MLP neurons of a small language model. Each row is named by its layer, matrix (gate and up: input weights; down: output weights) and neuron, and shows model dimensions 64-191. Each number is 50 + 12 x the weight over its row's rms, rounded and kept within 0 to 99. A neuron's up and down rows have the sign that makes its largest values positive.
After each neuron's rows, "raises" lists the tokens whose logits its output raises most directly, leaving later layers aside; "fires on" lists the tokens most often at its 100 highest values on Wikipedia text that the model never trained on.

L6.gate2038:56 35 67 53 53 66 23 38 43 56 36 35 71 60 43 59 70 45 57 57 68 57 44 35 48 36 35 49 50 25 54 47 44 60 24 42 58 61 49 53 52 37 57 51 51 55 42 65 69 45 44 50 50 40 62 54 69 52 54 41 61 62 47 44 40 34 40 61 34 54 57 58 48 56 54 68 48 42 44 33 36 42 30 50 42 38 33 46 41 56 47 82 55 49 65 61 56 35 61 45 50 48 69 72 31 58 39 38 48 47 58 54 49 55 50 52 33 31 49 53 47 47 59 56 70 49 40 48
L6.up2038:55 39 74 48 55 50 42 56 44 41 54 42 51 56 58 48 68 54 44 62 54 52 35 46 51 45 45 42 46 36 53 68 43 35 49 50 50 53 38 66 30 50 46 54 59 41 57 48 60 60 54 53 43 32 63 40 46 11 55 49 41 47 32 51 57 69 34 56 36 44 32 41 45 49 31 61 68 60 51 27 52 63 47 46 38 62 47 49 56 40 66 77 52 46 48 80 47 58 29 37 39 49 51 67 37 62 46 48 46 40 51 70 63 59 74 43 48 64 81 46 49 44 54 79 61 22 53 57
L6.down2038:52 69 52 32 61 49 43 49 64 70 41 55 63 56 67 61 40 41 51 34 41 49 31 54 49 46 47 41 45 39 51 40 67 71 20 42 38 67 41 58 57 56 50 49 67 40 48 49 41 48 90 42 47 52 44 62 54 57 68 44 47 71 44 61 65 63 58 49 56 43 53 59 52 58 74 48 55 55 53 46 49 47 48 43 42 33 41 43 39 43 56 41 61 16 61 58 42 50 51 49 48 45 60 42 44 64 43 57 57 48 63 67 54 67 69 53 53 19 39 67 33 48 38 48 64 45 59 75
raises: "==", "It", " ==", "Although", "The"
fires on: "\n"

L6.gate1623:53 49 49 56 56 74 50 60 57 65 48 66 63 26 60 53 43 66 54 47 56 50 46 50 49 38 50 46 42 48 60 37 37 58 51 55 57 38 70 19 45 53 64 38 47 55 58 23 49 49 42 53 56 74 54 66 24 55 54 40 76 63 57 55 52 30 55 52 48 53 48 58 61 45 83 53 36 47 55 67 39 50 50 47 58 52 39 48 45 60 37 45 38 62 56 45 61 57 60 45 48 61 46 70 54 44 36 34 51 74 50 46 32 37 56 50 55 23 47 23 76 59 58 46 56 42 53 51
L6.up1623:53 59 30 58 27 67 50 49 52 49 53 60 63 70 31 42 38 54 36 50 37 56 76 53 58 50 33 47 62 41 34 46 53 62 63 60 50 33 46 42 51 64 58 38 56 44 63 29 51 47 47 47 40 60 65 57 38 36 38 54 68 41 58 46 41 23 38 66 57 47 64 43 42 55 76 48 38 49 69 56 42 58 19 64 53 45 26 39 37 65 47 52 29 61 68 51 58 53 59 38 50 47 60 60 54 41 57 46 42 46 55 40 39 55 68 57 65 23 67 57 62 60 40 60 39 22 67 55
L6.down1623:52 50 37 76 60 58 65 52 36 45 52 51 69 35 34 62 40 60 37 58 62 46 57 48 53 52 51 30 67 52 53 42 63 49 51 44 23 52 59 56 54 64 45 40 38 60 75 46 36 54 37 46 62 68 48 56 47 49 47 48 48 50 23 63 41 35 44 50 67 55 43 51 51 38 68 52 37 48 42 74 44 47 57 15 57 57 46 45 54 29 49 58 55 51 39 34 54 57 56 33 43 40 60 44 57 48 42 79 49 56 22 50 40 46 56 46 75 39 50 37 72 41 56 59 50 50 43 45
raises: "-", "|", " -", " ", " Other"
fires on: "\n"

L8.gate10:66 57 52 43 49 47 37 47 58 30 40 39 74 57 80 47 45 58 68 68 47 54 53 27 54 53 33 60 42 54 39 53 41 50 48 38 65 70 61 67 43 67 50 40 57 83 48 62 43 68 43 52 44 29 53 59 44 38 57 47 53 66 30 57 59 57 49 37 52 44 59 43 60 73 48 60 63 47 55 43 38 54 54 67 64 43 60 50 54 38 44 53 52 67 53 58 31 55 48 55 45 54 43 53 69 54 25 46 62 48 54 51 74 46 65 53 28 56 52 53 62 57 43 44 63 64 36 53
L8.up10:61 36 53 51 54 44 60 62 53 37 55 56 40 56 43 47 70 54 55 46 61 62 35 51 56 67 48 38 40 80 48 42 46 51 53 41 51 52 66 48 37 43 45 60 30 44 41 75 42 55 35 36 54 45 69 48 51 38 63 32 48 55 69 52 51 59 46 50 60 36 39 37 48 83 66 39 69 37 34 61 38 51 63 54 72 45 52 33 40 37 29 57 52 77 18 52 59 51 35 56 46 56 34 52 30 43 52 56 49 64 34 67 44 45 58 36 38 60 45 64 59 38 39 50 50 71 53 42
L8.down10:51 45 52 46 53 45 36 54 61 40 76 31 67 28 40 54 41 44 66 43 60 58 56 58 38 65 61 53 35 57 45 69 36 56 29 59 44 54 56 36 34 45 49 59 51 59 42 50 54 52 55 66 47 58 53 43 62 43 46 48 53 38 72 52 46 53 57 52 39 38 41 45 49 76 59 71 58 56 34 72 39 68 37 56 40 43 57 64 35 57 55 60 51 38 47 53 45 51 29 59 39 29 55 62 46 46 23 60 49 57 33 42 64 67 53 62 47 56 58 63 46 52 58 57 50 51 53 50
raises: "===", "==", "====", "While", "ious"
fires on: "\n", "ub"

L8.gate302:49 63 52 43 53 43 16 40 50 35 52 56 43 36 67 53 44 60 39 37 44 43 64 35 33 17 58 43 61 41 74 49 69 42 72 24 43 55 58 44 38 45 45 54 45 47 53 48 37 64 35 79 56 57 56 36 38 61 34 65 83 58 41 59 45 80 42 66 55 36 45 50 43 42 33 10 44 45 55 35 35 47 51 57 63 46 49 32 33 58 51 45 68 29 55 77 49 31 60 61 23 35 46 63 44 40 49 38 35 69 34 40 45 54 52 58 57 54 66 48 46 34 48 73 37 39 28 45
L8.up302:50 71 65 39 63 41 39 48 47 48 75 72 37 46 60 66 49 47 22 54 37 56 46 57 50 12 51 36 59 70 55 55 63 42 57 49 44 38 56 49 24 47 42 65 42 46 45 61 42 45 44 45 64 37 45 46 53 64 47 68 66 31 40 50 43 71 45 54 36 40 58 53 56 47 39 52 61 45 46 38 40 43 50 32 72 57 56 60 53 53 28 46 60 30 62 54 52 41 64 43 42 39 46 45 44 33 49 39 43 69 13 41 40 62 44 42 27 47 74 43 20 54 47 54 52 69 51 38
L8.down302:55 46 53 57 42 39 27 57 55 33 50 34 46 54 53 65 75 57 52 37 57 38 56 57 34 18 42 60 61 45 24 56 54 50 32 58 48 57 56 34 50 68 50 51 60 57 63 42 53 66 57 42 50 56 54 44 45 43 39 55 56 50 48 56 38 52 51 29 62 48 63 51 59 48 41 44 79 45 64 42 47 64 47 41 60 61 26 22 52 56 54 56 51 34 57 67 53 33 52 55 41 33 24 57 56 43 63 20 29 54 37 42 36 54 60 60 50 49 53 32 41 36 41 56 40 61 51 39
raises: " April", " December", " January", " February", " November"
fires on: " on", "On", " On"

L8.gate1523:66 46 58 36 45 53 45 56 33 54 59 76 53 34 44 45 51 77 49 36 48 66 20 40 47 22 64 50 37 24 56 55 54 44 54 67 78 47 64 42 27 40 49 34 55 43 59 60 53 55 60 61 56 54 44 54 33 46 43 59 44 54 39 40 40 60 47 74 54 37 68 50 50 54 49 49 63 38 51 53 28 57 59 38 38 42 56 40 46 63 59 40 58 44 47 43 44 35 48 71 33 54 58 57 26 36 54 48 51 50 38 62 41 60 47 53 47 47 61 57 48 65 50 44 54 72 38 45
L8.up1523:72 66 77 33 34 46 65 54 43 29 41 52 49 46 55 49 48 60 36 51 57 62 60 54 61 48 54 49 44 40 33 44 52 73 58 61 60 44 44 52 38 34 50 54 43 49 55 54 60 56 68 40 73 63 43 69 37 59 33 75 48 45 46 61 17 68 45 57 42 24 48 48 52 57 23 26 72 38 54 41 48 59 55 56 44 28 75 48 50 58 59 17 35 39 79 56 46 32 48 55 39 43 31 50 58 38 47 47 41 54 43 51 48 57 68 57 52 57 53 51 38 43 50 49 45 54 54 50
L8.down1523:49 50 63 52 38 48 24 51 59 40 46 69 46 40 76 53 58 58 57 86 41 49 36 53 63 48 52 38 25 42 51 43 46 57 37 62 52 30 34 39 49 46 59 51 11 30 18 36 38 67 65 63 51 43 52 44 53 48 52 41 41 56 31 61 65 52 34 40 65 50 51 52 30 42 29 64 59 72 34 55 24 42 56 00 36 47 46 42 61 61 50 49 52 43 68 48 87 57 49 65 57 67 72 56 71 24 46 66 61 46 52 59 27 54 48 31 53 26 45 34 50 61 48 64 37 48 45 66
raises: " critics", " members", " fans", " students", " residents"
fires on: " by", " to", " of", " from", " between", " among"

L8.gate125:41 60 65 33 36 60 64 45 63 45 44 40 64 33 68 44 66 73 55 65 23 39 46 68 35 66 40 55 76 62 50 60 63 51 34 60 51 67 50 54 26 63 50 62 26 49 51 51 50 54 54 39 46 33 58 52 40 54 45 44 48 36 52 58 53 28 49 80 35 45 52 37 61 60 36 46 55 58 30 57 38 56 35 40 41 59 57 47 60 46 39 61 42 52 46 64 60 47 41 60 40 28 41 23 58 66 60 25 60 52 39 27 57 49 51 53 21 54 61 64 51 48 35 48 41 56 64 59
L8.up125:43 56 36 42 50 33 61 63 38 38 32 35 61 64 50 59 51 58 64 78 43 71 47 40 54 31 42 51 56 54 46 46 62 47 51 72 44 81 31 48 75 47 58 38 51 33 78 45 50 64 43 64 65 55 76 60 59 56 67 55 39 17 56 65 53 54 55 79 48 36 54 47 56 53 46 68 51 62 44 35 43 54 62 58 61 66 41 49 42 68 69 60 44 23 53 52 29 49 43 52 41 41 58 50 47 43 59 46 65 35 35 51 81 38 44 50 54 43 57 59 50 45 48 54 35 63 27 41
L8.down125:41 57 42 44 40 44 28 37 37 58 47 43 57 60 39 65 64 39 28 83 61 75 71 65 75 49 31 48 31 50 34 56 52 43 56 53 56 80 41 77 66 64 39 57 41 24 63 41 49 53 50 65 52 57 62 63 43 41 16 39 38 36 57 38 56 47 46 62 61 39 33 69 60 61 31 55 63 48 43 53 60 44 41 53 51 50 55 48 57 59 51 51 64 55 49 49 39 41 38 56 51 65 36 48 49 21 46 43 64 73 41 42 40 63 46 57 53 36 53 54 38 47 61 48 15 34 32 62
raises: "ion", "i", " top", "ions", " site"
fires on: " on", " On", "On", " off"

L8.gate233:54 34 44 60 27 34 58 67 58 56 46 53 36 36 55 51 45 47 11 54 50 49 73 45 40 45 28 45 56 38 48 43 54 53 41 63 45 54 45 61 55 27 30 49 71 48 36 45 56 67 40 31 31 63 56 51 50 66 53 44 55 29 62 64 59 68 49 48 52 46 19 50 47 70 59 31 40 44 52 50 37 47 52 29 53 52 40 38 61 67 54 43 44 80 54 64 18 51 58 44 49 26 46 67 40 69 63 53 66 53 75 54 78 74 71 39 58 70 54 46 33 63 40 53 52 36 66 51
L8.up233:44 61 34 49 59 43 50 47 24 47 47 40 63 70 76 55 40 41 26 70 59 51 68 45 33 57 26 68 61 39 59 58 48 57 53 39 38 53 63 58 38 56 25 42 52 44 55 50 64 52 37 37 58 54 44 27 34 51 47 40 61 53 53 69 37 66 40 45 50 47 36 32 62 74 31 63 64 45 64 48 38 36 49 31 39 51 50 49 47 43 70 63 62 68 59 62 32 42 75 45 60 42 48 56 30 62 61 75 55 47 53 51 46 53 64 43 36 58 37 16 66 58 48 54 48 52 53 41
L8.down233:39 45 57 56 47 51 54 34 42 45 40 57 25 40 59 35 45 55 24 31 66 54 52 52 33 59 55 64 41 48 50 32 43 60 23 28 40 36 46 50 52 59 48 58 36 39 42 60 33 41 35 47 54 59 32 44 54 61 48 55 36 68 35 35 49 42 37 37 56 47 53 54 68 37 34 43 57 50 58 38 75 45 58 36 57 53 46 67 54 56 63 46 58 62 55 28 06 48 90 42 59 52 54 54 57 37 48 34 50 34 55 38 62 41 57 56 55 45 29 29 52 53 47 49 36 38 26 44
raises: "whose", "formally", "providing", "looking", "align"
fires on: " "

L8.gate907:43 81 55 47 51 40 77 44 55 44 65 54 53 49 53 69 50 36 37 54 51 46 63 39 43 47 63 37 27 43 44 47 59 47 73 67 39 42 50 43 56 38 51 48 30 49 60 54 62 44 65 63 51 50 54 49 68 67 73 44 42 50 51 63 58 64 58 40 57 80 51 42 45 50 38 28 27 56 72 55 57 59 44 41 62 60 30 54 51 69 62 63 45 57 45 51 43 55 59 58 73 22 19 62 28 53 41 62 31 43 56 60 41 56 63 50 42 22 43 25 45 52 54 58 40 31 51 37
L8.up907:58 43 31 65 43 60 72 27 39 40 70 63 46 48 48 55 63 32 49 64 40 40 43 49 54 64 36 57 51 49 47 40 41 58 60 60 53 56 39 65 67 73 51 66 37 72 31 53 60 51 48 67 36 60 61 57 40 41 42 55 43 43 50 35 28 52 25 58 55 57 46 61 73 55 50 61 39 38 46 45 68 48 45 59 56 52 41 32 38 61 54 37 59 60 36 70 54 31 51 54 28 58 59 37 53 56 24 56 70 54 40 49 35 59 67 52 44 49 46 70 65 46 56 74 30 50 42 45
L8.down907:58 51 48 53 53 25 36 56 53 59 53 39 41 33 40 65 42 50 42 57 41 44 37 43 57 64 58 71 54 30 43 39 63 63 44 66 38 47 55 35 55 54 70 85 43 58 53 47 51 32 58 58 40 51 54 65 35 56 40 50 49 39 51 45 51 38 13 63 44 43 65 51 39 56 55 52 70 52 39 41 61 32 70 37 63 54 55 64 42 36 29 36 50 50 49 45 49 51 51 38 37 51 38 40 51 77 39 46 56 54 59 61 40 61 42 63 34 32 65 36 57 51 56 59 66 34 68 56
raises: "===", " ===", "-", "As", "1."
fires on: "\n", ":"

L8.gate482:41 45 42 47 73 68 38 64 32 57 58 64 59 47 36 58 54 52 59 60 44 58 57 61 57 67 36 57 52 76 67 57 49 62 37 67 39 48 75 35 72 36 44 50 48 54 56 62 42 44 50 52 64 35 41 41 50 54 49 73 76 47 60 43 68 53 62 46 59 63 52 64 48 45 64 56 47 35 52 54 43 54 49 45 55 58 50 66 59 69 48 54 53 49 36 78 62 42 43 42 41 32 49 35 46 26 35 22 44 49 22 36 68 53 49 72 52 46 54 63 34 42 44 66 43 74 48 48
L8.up482:42 49 46 46 56 52 68 47 30 25 46 44 53 48 70 25 55 26 51 39 42 66 28 70 46 63 62 63 64 45 61 42 36 44 49 44 57 57 67 38 53 41 37 52 47 34 42 56 71 44 69 67 52 38 45 73 54 81 41 61 57 34 23 43 54 69 56 60 73 56 59 45 47 64 59 30 50 48 59 53 56 72 49 58 46 26 38 64 48 45 68 47 66 73 42 55 63 44 39 48 59 45 38 72 34 53 53 26 57 76 65 59 55 44 32 73 46 57 54 62 49 42 21 48 50 57 52 63
L8.down482:47 72 47 52 69 47 68 47 33 62 54 60 49 53 62 44 28 47 49 26 73 68 58 58 72 46 71 45 25 54 64 63 46 53 62 58 43 82 68 36 41 24 47 55 28 55 37 35 58 40 45 66 49 50 61 43 63 39 44 39 51 40 41 42 50 40 53 33 57 46 39 56 50 65 45 28 61 53 53 67 65 48 52 77 40 51 62 60 31 48 89 39 67 50 57 45 54 73 40 70 50 70 40 61 32 51 38 40 58 42 44 50 60 60 46 56 52 45 50 51 42 45 45 55 71 50 51 61
raises: "spec", "ico", "ig", "ana", "cep"
fires on: "N", " Per", " to", " per", "per"